{
  "hidden_size": 192,
  "num_attention_heads": 2,
  "num_key_value_heads": 2,
  "head_dim": 96,
  "init": "normal",
  "init_std_down": 0.00402,
  "optimizer": "ademamix",
  "lr_mult_qkv": 0.4,
  "decay_fraction": 0.825,
  "final_lr_fraction": 0.02,
  "max_seq_len": 512,
  "doc_mask": true,
  "max_steps": 11194
}
MLP neurons of a small language model. Each row is named by its layer, matrix (up: input weights) and neuron, and shows model dimensions 64-191. Each number is 500 + 50 x the weight over its row's rms, rounded and kept within 0 to 999. Numbers have three digits each.
Before each neuron's rows, "fires in" lists the words (lower case) most often at its 100 highest values on Wikipedia text that the model never trained on.

fires in: "with", "it", "was"
L5.up412:480497512472518484495529521439533475467521528504464575482465577508567581531472457426413424542549523569589517624448451407555458503479552536448545581506555456536587442534485529492442461512457476472414508512511486538530601448497456513488539538422476472498523556439633457480512482534533503440503494478454453482550531530463560507580436536502441535521510490590535499525538448549438466476447

fires in: "also", "had", "has", "census", "the"
L2.up560:527466442397446495539506414525510560613457521448490540527504434477454419499549566569465486400536586470535551515543533526409442402424613510581484507523481459508562513485498423504475513497537481495523458555526519388457489540517567542518401537542470498476419544453544475465518532545472509394499453501542407404480494460406477487503525475430553435591517508562533451561478509590484464393489

fires in: "who", "which", "that", "whose", "and"
L4.up605:487575603545499479466476563520474510476444479476489452520529341564451545496491465434536548521560441456530408524518508481519483493575509469510462455480518431519565484574452482449456488437503437493488563527481542503617429553497486522540442508454510544522486552519528528492513566532490592467505574476517501506464446577445546486477487460488561530452489534495515506459601457452413496421468

fires in: "not", "and", "having", "it", "have", "had"
L8.up400:503416520486457462450435446426470459492591416550493494422541501594482562524431517486547553597440643548525485569521455476517535498512610521574434542454531441421459530541521559432469487397558541530432410561513550486517483460460467549560405486539533574534451479441539445512450496408543468525457445394527552475527470462403520552451528569493505483444491460537508490471587540533430475461500

fires in: "as", "later", "more", "again"
L2.up606:491441481507517352582484591528532504483484463521538519515616430545444498430451491473518404600448494470437501457540414446554520563549523519452545525525469477462517515517432513487489427514458390524425522584478527528423507367494435471510518548460474594482587527497443542478475459561516519401471596545460481481474601472535520479481411534531487527455536567583495522490493468425496467469508

fires in: "he", "means", "me", "work"
L8.up354:450473505512441530410571485425442503499455491523547403369548542513564438597374493498593477560461514571518418569462535441493451485492492534397489516482536485522507451536520509512508521486564474548570411435390455470517475485465516468496411462533449510509481513528525538527490529463501497510410500512513476447531407503531439435502491535482495595516548552566532500516519612524459606398450

fires in: "he"
L5.up547:513635484484505444543457459514379478535522507503528521531461462520526459496515562495427569560588529517412452579544549534504468461472479515470557512522486484551543475521597542433582400512521443481535510532555573476531459538422485500457517545529489454425494540553552562487519488468548501595480495429486451444461542525493429601399599475582590505562505598476522414505512487483511448414523

fires in: "that", "which"
L5.up622:443449522543453432482591492494547528515485493548609473468561461561506458363523505432569413466516519500529440541469469540529494416541576436545517472442489534497538538530536522509517453508609515506446477505592417558510391505484402515476507470490486439471521510566500484452537471484585543424503477500511470496439576416491579466478572494435543556487532506478532475511546548494465520399464

fires in: "later", "federal", "year", "court", "s", "independent"
L8.up592:465517430427469514521450497557576533519450478523563490506488468535508378519579557545384546511566615569491516613402582602461508429469528505455412520444512492424506560403507473525403539500499509486541508595517489464423437441515443551399546487500506472400446498467534583498522473488531490466502482433432559504501513446407458413600563474421480471593499556481511432524521497532528501463526

fires in: "is", "was"
L2.up179:545510445555545523445468498494523526442490506561496521552514457480497537504416522517438521523503636484537511499525452563445452484417434485544480559445506448485544440470470547482484505412426629465584463449487530515426462434483451554453413525509455456527524563496568541448551547506628529518431511477545457491586499477413516516523563545507486530549503526515495518470584453401468472481487

fires in: "has", "have", "is", "had", "been", "him"
L8.up105:488429446565519470495464438504627490476555489549508526382514527475464502431531483541447400480515528541454589486480629428569474580510571476595429580472509440413630500484515553516469437505517503426452589507460523470501517487466505516417499484483524451491512485492582448479422427462530528539498515509505463434508476451553583573563522527464524570512473589575554453499544449466511477540440

fires in: "her", "his", "eventually", "final", "immediately", "emma"
L4.up767:513441473484507547515504466546568416553506498557546476420462591608484430480497455510508437469478520425578496508507526472436485456510527465480498543564436640513570515402554487550516463419463544515468492494454535423461441528434468433545453557462519534447470517528458503464545507486475507441474444551480579536537499491586496556557500537432538483507525617537518555524571449540406539362457

fires in: "to", "is", "was"
L4.up137:493507530464501516497428440416541443479539601603515445444481553497610564523478506457582494512485531545542467569549526455524463551584485503432655547513515556329503564467470524545489487519440521479472542522567483450490587520476531505466477444571562462413502437429511514559419420479454470453475551509436488489482512452556494484520549518544569573548521477526461485505499483522409417465565

fires in: "where", "another", "as", "co", "any"
L2.up208:501436443481520509455481570531493445463452472426515475533529495575515569446521513410591444590561481469488531532491425447439592445483466521558514550598472517450412550506573614533498482494492437484468525456469531539563651538477546505510434480499474505556480533446392539546473528501542501511440571528532523422424538513505555474452441521551484586508562444484513481560521547449440477422487

fires in: "to", "of"
L6.up592:439506489463477469462535516473587416594522486479548480505472554477525485430485510522529496501457671610482440529527471488568535429625512530498480395486495428291513428496488486473550498500463574415536459534517566589493514504503531568461489453490514615443499510548445535510540538363525580465464528510554514542537518507556475461495521560454537536530518486547567525591523437477500503457466

fires in: "the", "a"
L2.up464:474553469512428443442558524487442501518468449539526569496556431556483430482421523491482500662469480500490545510491601464529543510467623532461478528500498472472474448543460443448470562468559467479526527541511560547492522462568511575516474588487454552453428513470496449466488510552565472409410450489501523452593604475494533417537505524489515588500587564541599481533575492596478488439475

fires in: "to", "in", "against", "by", "from"
L6.up449:571543501460486552495531431432598444582570403482510509491495487501510476547573514537450463449480472588556477538457536437489497431491452440425493482509514489452516456535448464518470454561489464478551411518511574531483538489479402523445573524503510504384521500495522536476518461500569560454454443514522408470492586546587484411527359589487561530507521511502631480605503545518481519402511

fires in: "in", "on", "of"
L5.up264:550458442500553497395480510464505500506564513417514559443542545472460485440392385513488513584466504522567483587530589549557385461433536463497578506471547455433593523462504523501467468504470544501419484572582440551427585526517519516480519508421499518434490519420593522526466517575470537452511555523505412374520510492504492518450442473483529463549489585532540535557515426530534472490546

fires in: "he", "heavy"
L2.up380:497513506570431470562448486467556423470450477496462462491406435502502504422444557432570502519458537500452476591501538438520421520560448579498548459490489488462385508496587437487547564473532516438474553506517508569536534495504483492600465559478452597459528551560412548508470513559522479461505604502533439504479496550547546452457517545510561477600525571573446533444557561545346495507508

fires in: "the", "but", "and", "where", "their", "hispanic"
L5.up3:510522516482478521395426479493495389509495601553580486413569496515470538508408521525569521555432497461455491505518486527471457559498506523571457439486531489496564403552419510452487446449552499558481487497496530445473570494442396548437610414520477573462430481530521456531468523506488486462506576462519564517451458520484534563450542494401513523456523512562534548473484440568409473482471

fires in: "to", "of", "with"
L4.up712:534481521497473552466408424493555476532452495438501493514455528581526478559525545495545458452474538546567482595536475543423440377439472476389473431479529475436545483600401462460456406573478469497567492479479546486480547474546459536440600465475511552460493428512591440493484513467492631476480491490463565484543539610589493480499434509510584578420537488598564467500517514489496509342481

fires in: "a", "and"
L5.up440:451474552530416472508448553528526607547488523504608498512578488584441555471539446462507409513521540548531420491565548536478500528571607456471507452494534404468504472485502519494544550449546565504498495589552451483417467485462550536499538433494487499487482607511509507529512578517571545492471405509582442486445554404639456558515513478489468557464486501514486493516521368527432536406443

fires in: "in", "after", "during"
L4.up488:517406597478512501509495507421542534466484514399442527440498481574592459511516456521510407510554534505546460667561506490498499499435546467420503462483511463407499425536521522546401437505472427497475587469484537511534465595438473513481481538472503494462576485518598518506437462469559560438475462468437524466483511453501535464510463549553522514567505483480576525525475550589630466418539

fires in: "between", "at", "website", "with"
L2.up762:445508497550513441608487580508526477486541558551538519499523518460415501475500400514517539421461565446488384510570464519517515582527486570447500596488518520534459488473457522486486430492396372472448552548439520459499414427518511557676491530503418546528579515477455465412455491570493522501524515536428409469520531420503571547453546596526443471463555563565490527485426513445464471489498

fires in: "for", "was", "being"
L4.up249:515563452511478438512569456552505498590590506609442552479473514489397434545493475528467541441435507508583441512559552434494537499570554472488603393584464425469545497524534533538481460523561472566499491550391560476534448466562544521412518493555526467437492569521385512465444525576519414470521447449535404454482475517474488499533500523544440533583523524546537462499553465558415455417407

fires in: "he", "she"
L4.up184:455539519472533559501470479437488517504478456513520474493448528515508496547408447494445623526423552523459557528562536490487499546528502421456526441475468548431592515556560491458453449507575494554485462560406509537436500522476529482457506573540561554570497544474515499520477522464529486567408528478443483517434454517534492464501438488537491489483536558470546465459483557630511690483521

fires in: "who", "which", "that", "they", "there"
L8.up496:530584431554533488519529489487564559526511515536593497571479406493539477537452527382527529451531529504498510526440521527383476453486470606519467526425469428471532516587447476471464539485490532459480472480543523472405467500414506551479429530379463527520555522559580536450520570597430492505340538436452514537588482433432548499421483459433469532439509508580548462509522493473445590563490

fires in: "with", "total"
L5.up52:426416593471483541451537358508552452473493446548518431555455451504427515492499546503525501544580466540518488599390518581503498409552423468538523577521505514482460432563419474495541438531473445492497531463504512508504476495466552516458542476519536461530508467420583468422433530530515531476468548457520498550636561390535524512544447512472523496515512498582507468465613478488378515543519

fires in: "that", "who", "which"
L6.up684:447519497548531477513517531522538445556568548536523462564556510527516417537385552410571512501554569519559533539431462510455414443534509611530499488462471498411492550485438488455525587442506463533431505407476549506557406528379427513363465544485458534441545506521511460543439453457443418512497412485467460538476550524494498499394550525528613589508521467467548471479562529556433537510534

fires in: "the"
L6.up185:446384528525475544501416570473375512459528522494519454416452484455523533530420482411492460522474401417597503528457574512465491513551497480506495554511560471539532547528463421467441501367535502451479550472479566448555485491466463463559496454521432490429496447500507592554541504639495484532449508466547454498519472619442486450500470467533559596458498588498519474571579453526411559473463

fires in: "of", "in", "to"
L4.up723:539565617415462567555532593562606490461492441426555459511516481513467542433449491542512443494493608483532420491520433534443588415500583506461548424492471432441502463501471575520415518526418498547516486479554588513471481497536528553449547494431534471406528633478531467401499538460550597419517567500532472444476560500553475498481452516447473499568464474541553535502496416538523452539475

fires in: "it", "not", "they", "votes", "still"
L4.up675:615510483493534430560482519533464498626525476419613521623530455399457485562466520529527592399451542618512498540562537486531504497522533450531573531510536525548506528612476490529511498520472491548501567483517549573618594510414472391545552499552508495581508537435490487521493559522447546500448560503557544555479563464486414449510497499440530495519588471401516526632516545505488472494506

fires in: "both", "also", "all", "most", "career"
L2.up340:532463393548518544449523504598504427501575553473526458499674380467508419475402616453513445535449458565395548539489444549498497505547630448558474491514469515455561475502421561462533521460581509536434520499559451452508487526489556483546403417495411518505557488479447423602490496535421349483511406448569488439516486497457473458479448539540490502453468562485389519441519464546478512517486

fires in: "of", "to", "300", "palatasi"
L6.up279:472524476526502525471466452467502457596464518437511562550501593549517619571480486560460476461506500528431514586488502530544420432475603526419442490405546427469509498571486468476502476449400612546509479495525508528421455477483469493529501525497541528494536460611485374513428427488488446427451369444441517466464555445540554510468529507538571570552489497486633483463581518540468519506543

fires in: "and", "of", "or"
L8.up669:499558465466474499437499394506542548546505576505626529551563502545430438507418548512540503482508564501484545500536559458470416475506617493396432524476488489406581442475445439517480512573486605481489583538547447466447467446448444540516585460466442475437586541395556507419492509464412477461466396522507539501533524495478458441482520410484467463493464576536472538524450415486548610504523

fires in: "of", "in", "by", "on"
L8.up315:437506494441335454470552438504524405498559433550484486405510472507606450558468586551442473475468497500565482587454431552491529473488576513419554564484526432422589510567472578490421522445578468538402439476470599506492454564527480521475475520536508512505477448491546474493478500518476534332491467536400489514455533496435484444557408479497574483551510494534531515597527527510462509383546

fires in: "a", "for"
L8.up523:495447477521479493522529500507538508496537597519475574532416491471536557494471550473474520530473488554578561593570615481513544443568462499479441488430444455491489530454464587472495463456458448435484529497485527445484541479472469494425462484517486548400598487529375517489519609469471538514495457450678556494500482513503469491494489466487484477471428591460485495570472456499442369512504

fires in: "that", "popular", "music", "she", "metropolitan", "national"
L2.up548:422615463466444508483423458486575478529520513487527506533475492525475412475458453481472545456511623465487412535567573424433505499525477453447448533445449445487507449475393515536358508457446480464464543544531578381486381522544434461582519408538408482503573495469497575508533490506461528444496442524459478567556538564581395478562573555511487458468546532521515464571444618521498500583553

fires in: "the", "of", "temples"
L6.up370:481426579497543493511477461521522422457564538554466537418539395503510556519572486508457490501378447572544435550535519490480469491427482408536465546499534607524551452510435506462532377431455602507557482489530420447427457448488395519486491547472448597490523542551505580438548524564530482456456463498482570563516428496469530457505463513500495527594465514564551486659542471429475444469454

fires in: "been", "be", "being", "became"
L6.up486:515437513464474494457515470549509486560518551520460521425528476524523418527493484538445558412432654446596448609572418488552488492455476497539497503458592492452549463504536440497545509434420580490582467569513506440517468531474378510573410571439489590434508585556445437424439471533537494505453486494498415526478480412465503412522490581524560477561527522576496466583458513536458490468516

fires in: "it", "one", "give", "this", "boxscore", "audience"
L5.up591:543531518444445495546528495483374466457504500527488447524407465557519376503562586502561495434404526497493473514395529537602543528525480574484502454511487511378568518520518601462420536533555557339418469493451534509411576597443483452463458527508511478457567496504542497490492516505507556553466522481490575492511511541474589511549464493500523485457476489507558476505501581565512492497483

fires in: "not", "he", "even", "being", "previously"
L2.up385:506501416488450520494434326556473480505463511513533483492502516466568485392462537584560507571446585550478545520555531428520375600573444577474579489471546510415392545476541505509520515503408565485446501594460428489522532472389586507509524421540496531489562477491469475474422510501545455596441512518478493496392531478578482531468492550438582529513512522533403519533523525504397483541513

fires in: "his", "and", "s", "finished", "year", "personal"
L8.up309:501482426550464541455477468441574496504571508464605512568609425559535454507515493514578522518539605480517494524452510460519497488567523484399481417484469420483444495477435526463508560500420515579555500510489449514448483456453480593561513488563481539496500504505515493463501399501455424575474499512479539504496415496517535469483527553460510542573492588431607457498557517489361486461545

fires in: "many", "several", "these", "one", "few", "some"
L8.up153:490416453447448511529448552464485462468560440513546552544494595494487496591533509517533487489552498591539482544455571498435502451528519612533414543449481436514484553462421503478484520468520589412449446473454518486467519577382474555478502451538520473427428536588440473519505450553501566471391502436456430502469526491494534459552484527504546528487547590483492443528632463592466458499517

fires in: "such", "area", "result", "seen", "not", "include"
L4.up91:555428604448485510589532593473497576476420455472433554541527542460521564516516500531506594541526574554485564458466468546514468640451490519478530452578519619484548485451472483490514502429490554438534486583452399578518521480448515481397595504465458464503550436491462503513542496406522493550519524429394554586607525471415497429484472462511426562502489525478419501443571554509570556483502

fires in: "where", "they", "season", "he", "those", "with"
L5.up322:529597530537532457598508467478458489577551413591564483584525470531528505481496499534550510456493557580554481533478518415474489491496451514566481522546547496569570452606470517550474418520480496607564502580529515631551496512462511543498561531501478507509459538467453428499428509488593508517505554473499445477533509504482555473534514484428439511601538515427549458430512528535454474469509

fires in: "of", "and"
L6.up248:531498418507463503528497487535515452505562459523565477586511503528507436474420515493489530534471553545447532543517457473482580495488586478487587460417528611634567480482511384497564421548470504367546505507450561510472444570385540413506531546528496552388543558476468465530558526441566480478552442463505518492525454497572461473536506537442557492528441540464575483456471497500448457409505

fires in: "but", "however", "that", "national", "der", "able"
L2.up609:515539601519439541519416481437502534430486590517488613541537491360479569484519424529447498483486484535471426445498450486426572475592494482469528473495515397536435411492450467527501488479445536494517456546430541424487406504512527478576470419458453589457565572481522477526452409511526543495559472550540451479480531624567426509496516584464451448512557559523478428485540483590499466482472

fires in: "they", "she", "some", "he", "those"
L5.up632:492581478448540471511545542446453581496449354491532472504514507442525505510483490488530528446504565518462460562513590541407511466515497544493598427488470456537480498500504447537520456496488530497440457515354501486491521464479544481485498635605454553555560518463552404475398577466514545554369508483456475491422559479513482514579538562515502499524484465519479476466479475540421491406473

fires in: "by", "with", "to"
L4.up424:480539544470482541466488536411512439541611446480466644508528534408520519533473493464498462559569452576543466590518465509510457343452474507441485535465487539431475422497409512501469489493493500422537403540493554523545554652523458490452487569510555544362492498454432485511475499477496609496469429516509427493493540550533502432415488576507551542595520469489486504506464510569466493505500

fires in: "he", "she"
L5.up687:414601638525509496501512462467417451519493428496518489458522498569509509437506517449519542471516606469546506543549525524469496547505415509475395492494520517522594526432460547405526468482633467497487460602544520563556516540467495503493489554476539495453432477549503562528531539565529569524528531428406568492506489490504399506454516410586463528579547537540469543457532521538486420515560

fires in: "is", "a", "on", "in", "it"
L6.up452:545516456436466399427491527475549570490473526487464490441535500541492574463535442500489506542502531498460395629497455482532457578496493439463501468475495423432597535519537414454421464480468491471529404492457588484552561533473468573495465432452526505531490523482547490537480506492655496572415514498594549419538459494452479557543449514578526477495554458529541515539572462465557465386530

fires in: "and", "that", "which", "soil", "because"
L6.up258:568500576563528488524522488496519475515423558506509427518517468515503507473482513582503583538492484501545535518507497620503391460481408607451552513456523466523565566537490469429482432452435474390566401471421530407559470478498493518458428479437487534607469518431478492549463517602626557527476516416480495417506463485521546544485472578509491568497496526570460503500550381490494534490457

fires in: "he", "his", "served", "her"
L5.up747:410429512605486527463405493496472548509466519480537483442456617563495479530531463457536607466546528508548473505572552406472479466530452454523513482383538488555613459523465462488459493589523479476452515551477472489474526543499466449434514499521583534389459529451455482549482508509477521582531480496501567462478515535511549428461490460494410505630566556555450490473461557544475421488413

fires in: "to", "of", "in", "on", "by", "at"
L5.up234:523544514503501442449480504459507492523473559517501452473552565576468455487521418480510390432488547575670479539534552534456462439547468461439537416485525529505565527471402563490478508460440484483532455521562532548394522496544431582440426512510457478493428579478461546435531518599571542555447512482527471481516528446550519496463477557555560543450550483556552467482514576458485461408505

fires in: "of", "and", "a", "to", "in"
L6.up764:477490483488487560502470507530474524519454502530502494515558572594472510466440561532444405522537519466478502411535538474466451432516479452502514455452502357504545473585406539441433459506498491518519550519560532476368408505535405554522417466511506441512463429485507528444555512522557477475447626465534487543513563411542578486530500509561493550484551508497552480436624411480495531480582

fires in: "also", "which", "similar", "often", "still"
L2.up288:453540518466471547614554510484500545459547544576502492460494576463487464486409509458526514491525510532566522518484479467523460507613482486532512557483520510410464499486527553542535492484534472447424452525508465428481552491399534447513498463493593451407498499497444405663532412522464447521417583542513489491456601489510488467514572536527580532435561499402580503493524421540474509479490

fires in: "he", "both", "two", "one", "outstanding", "as"
L2.up125:491562480461479471425496359501500537526493564453485515536509430533484397471508574521457380420483642533521597532442517583467503492492598431475521438510524450440551458486435473487476523506614517506450511566592502433473449556529528488410421483468501505497491564369557466506537518522505532458560507480510454417506529509495435475569531417401522464528477473587475476500486496535613472485504

fires in: "it", "result"
L4.up728:456458493410464541473613523449560545495506523484533445497452517577539582495467426522492476461520493495495558503426489467559479563440585572459472414399524638471575547504504485456475551458491551525456437523420522497444522450509497433479521690483528473582475545549529437460547491479597542502385507532435535569536512493464510550536564492528581481431520576565455532433417480499501581483526

fires in: "he"
L5.up529:499453462455531497485543459419490480432389471463509489519432532477582487498482418476452503545622539486452474539516578496489497470481430531460540455431452500454577497450537496463514426413554456509403457481382551465535492539518462501516484610601512558475486514558531424450473520439505526518481471499545469431401537485473527615459592476528557427524496601510493482450425447578456569426478

fires in: "for", "that", "positions"
L5.up410:497499512537561540538454459454479523512530546535408499512464523540523526488466424581476534539558518508564546529531459470490559439485488514566435440476459461362595538521464531452454513480553528677539556506426465501466555528504480483446524553536548474469506522484446458515469511530575533585455542479633438492420460422530495370471527510471426564553564598560492485481535513470525519488449

fires in: "later", "first", "only", "again", "more"
L2.up428:457462517461533378477479514560578392531490601461516467495547506515513561472494510505489423688464536500428485538542583515462556511533527455569495538559410516438495468410432534490474554436474486508439559574487538552575539482541404485462538445483554579515485582523378519524490511506491513418455501559496482461431504509487519525487502573492526562522565516550503500513457469509452484461512

fires in: "have", "having", "each"
L2.up273:520483491501521420541484460519595570591487534509467498516524503523492488503461545548560426581557504492485524502591515398534568529428505467557548553569503524466444570553462517501479460504537387456443563469322540441556607571522563492548399540488450584510485503334479530425521488496461607496439514560462434458518517484535541483464436575514482605448515440536524456568479552491484447511512

fires in: "was", "website", "been", "were"
L2.up498:528462497572539519445444436418521513518519451535473467492560540613526533591360491397466509505440572518521483617503443522544454495538466479433537504433554395504548522520485596459436516423455533502570530581475537458411478478535432600508469412509437478447445496475448411439556529560534582488415549483531571421524527425460460401462511520479483512501541529526452538454567517503398475395464

fires in: "with", "he", "age", "than", "website"
L2.up716:458438464491558593560507543535627563546456435544482540512637462602545424471449557501486594489597568443475442486572463475533538551479498477497434508445557487451494531545470494507453417509427436501511530412455569447518460548482499492504462466511405508550508497506483487512482423471458478529516428619509527522471464403397545403468500547594489486509587511397555507513423535489450498474499

fires in: "and"
L8.up93:486396541505348436504515495470448347463514457557604483452569518493529456485517535485567463491469536527537543526458444518456436472424610452461468452498484545478430482555451423442512475383522500475468561462459521521470406448512403462416513439477482462544554534569583542442590508563553521600462574497589538490499553474494552556533528607441492519482515533593525527531604497511473494522479

fires in: "player", "was", "born", "a", "politician", "resulted"
L4.up39:531518447507517614488564563506457560492508500494487512507564433543460477494477544401335505537448517542508493584426521489482454508530599393454575488506477477532473553562480520473485528437587436559448471429483518555453432598516443520534403553439453558556499422506505509504564526546481567499435380465542426450509487472543506516572464445539528460633517534472447539398491525545525474435490

fires in: "of", "m", "a", "become"
L5.up460:522453449533528461496436510486535467517591517541383492461492527563529497531546503561545450486568536429474527466481551455525525482519560486679523519458476532500468530501404467545501477550474563561489437482496478413361500539567452477448453489488467584508535430525539472497485480486467508534428537544485574504534604502506605461554533504445444656555474586606639531474564488497455466579498

fires in: "states", "united", "then", "was"
L2.up311:522516504466462477461417529464552461523454515551534512539463552552462483498536462486569475527521594462503485526537544480392565483524505449420536515492437549480501467479501456486429482493495489488495483645476563542542548466517479514415572457515572552401483570456491587527514501456559563417550638600469537513470547621551527522509499554530489484532553509580537466622478552451637444471540

fires in: "in", "by", "during", "later", "after", "as"
L2.up306:531464508450465497468485504437568515440505507492433573439620420541442585483483561511487472537520549495505485486509481493461487438456532575455521568512487420511415462463423507473482510475479454431481455505539558467455419593451510496514497537541538437543523550607510466433465460568422576457451429543535422495478439458400419456528519610536562483559530461524532499499448439564410475404520

fires in: "his", "her"
L5.up579:501379455610489506468417541453485448550464491420560504476477561503388437467442574447478574434516541474550462514606555490489523538557518480466430606504457498569556514470531499494501406500497457520511512413556490452499511476448472523498488489540484466425486551516467606505555506567462525592537467496555566543524549561564626498501480527461546474559489504519548521572559566546457528517453

fires in: "to", "religion", "attend"
L6.up636:484531514549493563471415414534602417624463582559485548577458508468580545587461449547529355487427586497562494557494471498575447457545571517433345479498548458467512470536500489504503514478470436531500473453505477510444509498460572519504539598513511473487517432475523555540490480537513584521532435450514468570489527592444458495455491449468565600426504470501460521445502635452450482499462

fires in: "was", "were", "politician", "party"
L2.up544:554487495532524557497505483498503420504491564570492563473542424499490617520468508412438564494536588548569493423484484542465396518489524533502406513449459386549408425509452493527462608422547561532551559500567619508442428594446468488533477480461470502480541500445574388427575565544516545587493599496544378503552453573525429463537513522446548469547502514509477484472536420503460516467506

fires in: "is", "are", "a", "was", "were"
L8.up608:473465474544516470549486502496459594494444532489568576500552412470567475418401551427562471440503470500553550515520552518487336506514472455480476627493538471487545480521515468498443517609528540546475529475515461492428566425499456539447387491568451500526485546410577455487501535586422503515425539456527483424469511488556585542539438441499442647475476600524503483482493501497523433354445

fires in: "several", "two", "three", "both", "various", "five"
L2.up653:506574516495522495553507485357571518557527478566519481568527436480468442510445533595511454438502441514457478530488520482456494469462476517494483567518440506460497472518457528516390542412540436550421448477539525429528616558429555455502537462547525544395571466554469485519495459564520561508475470454480460484430582421522493479557545516540487492496514546493445458528531442622495477458491

fires in: "two", "one", "three", "several", "five", "first"
L2.up637:588544571462513552487396489405532522523532598500541536527542432458414488504546544507492411512545489609421566533534595473416439506529510534440578559486484505490544602533345555478411639513455465466481480532535502484516476521325487497494495448524451560461534452491540453456590523548563504457490578488483503525502503531503474498555528532574528415377496505516414486483543507526495479499444

fires in: "it", "first", "second", "was", "these"
L8.up183:496587478474408503436451490546500445503523449405518520468468494450528482565494502507494482524512478546519487576485617446511493417455536480496486578506579454452595583584458539495520589418527516535427486533437391519497565481486466510547518472483563481469438564432497502468503545475444507474483569474439474495599520499491500440468554459451517522534507587472465475539640431486352516491477

fires in: "votes", "not", "long", "population", "race", "pakistan"
L4.up40:541484547449473458533467500502542467590527472527558513564480461537550526440392524477480529466496520505514562512504460587551521540593501458488423488580497541447555567480457532432503509398557557571566474542476583521552481466437518403363470559426515456471481554519432573561465463458441464578546568475567543564551453474572429420471419462525526526494524579530551465506418459481487492529481

fires in: "also", "only", "both", "main", "battle", "as"
L2.up26:496546520407508454476544397509602589608523533413505440475616446488583447453373532484465485529518545503478548464555436505476507536551554360549471509485518530418558480515508526463420478469563451542530485490534506462492527556559467494547405515462475522468544494378487370556482454498474682509489499551471454447482575495475469517529420434406501480458580418518476506478466543537524527473515

fires in: "has", "is", "majority"
L5.up675:427466461487468507452463493532471491484491518556528376547552330545460414443460533505511449563530542489569504559424537492442514520562560440591503532472525491465554425477409492519539559559536468577474531555524407565398462528404460541542584496501532529442518478428625505522447537515483509489502568495495471443471617480463528444529474437456551497571583479518569473490521477467550483400521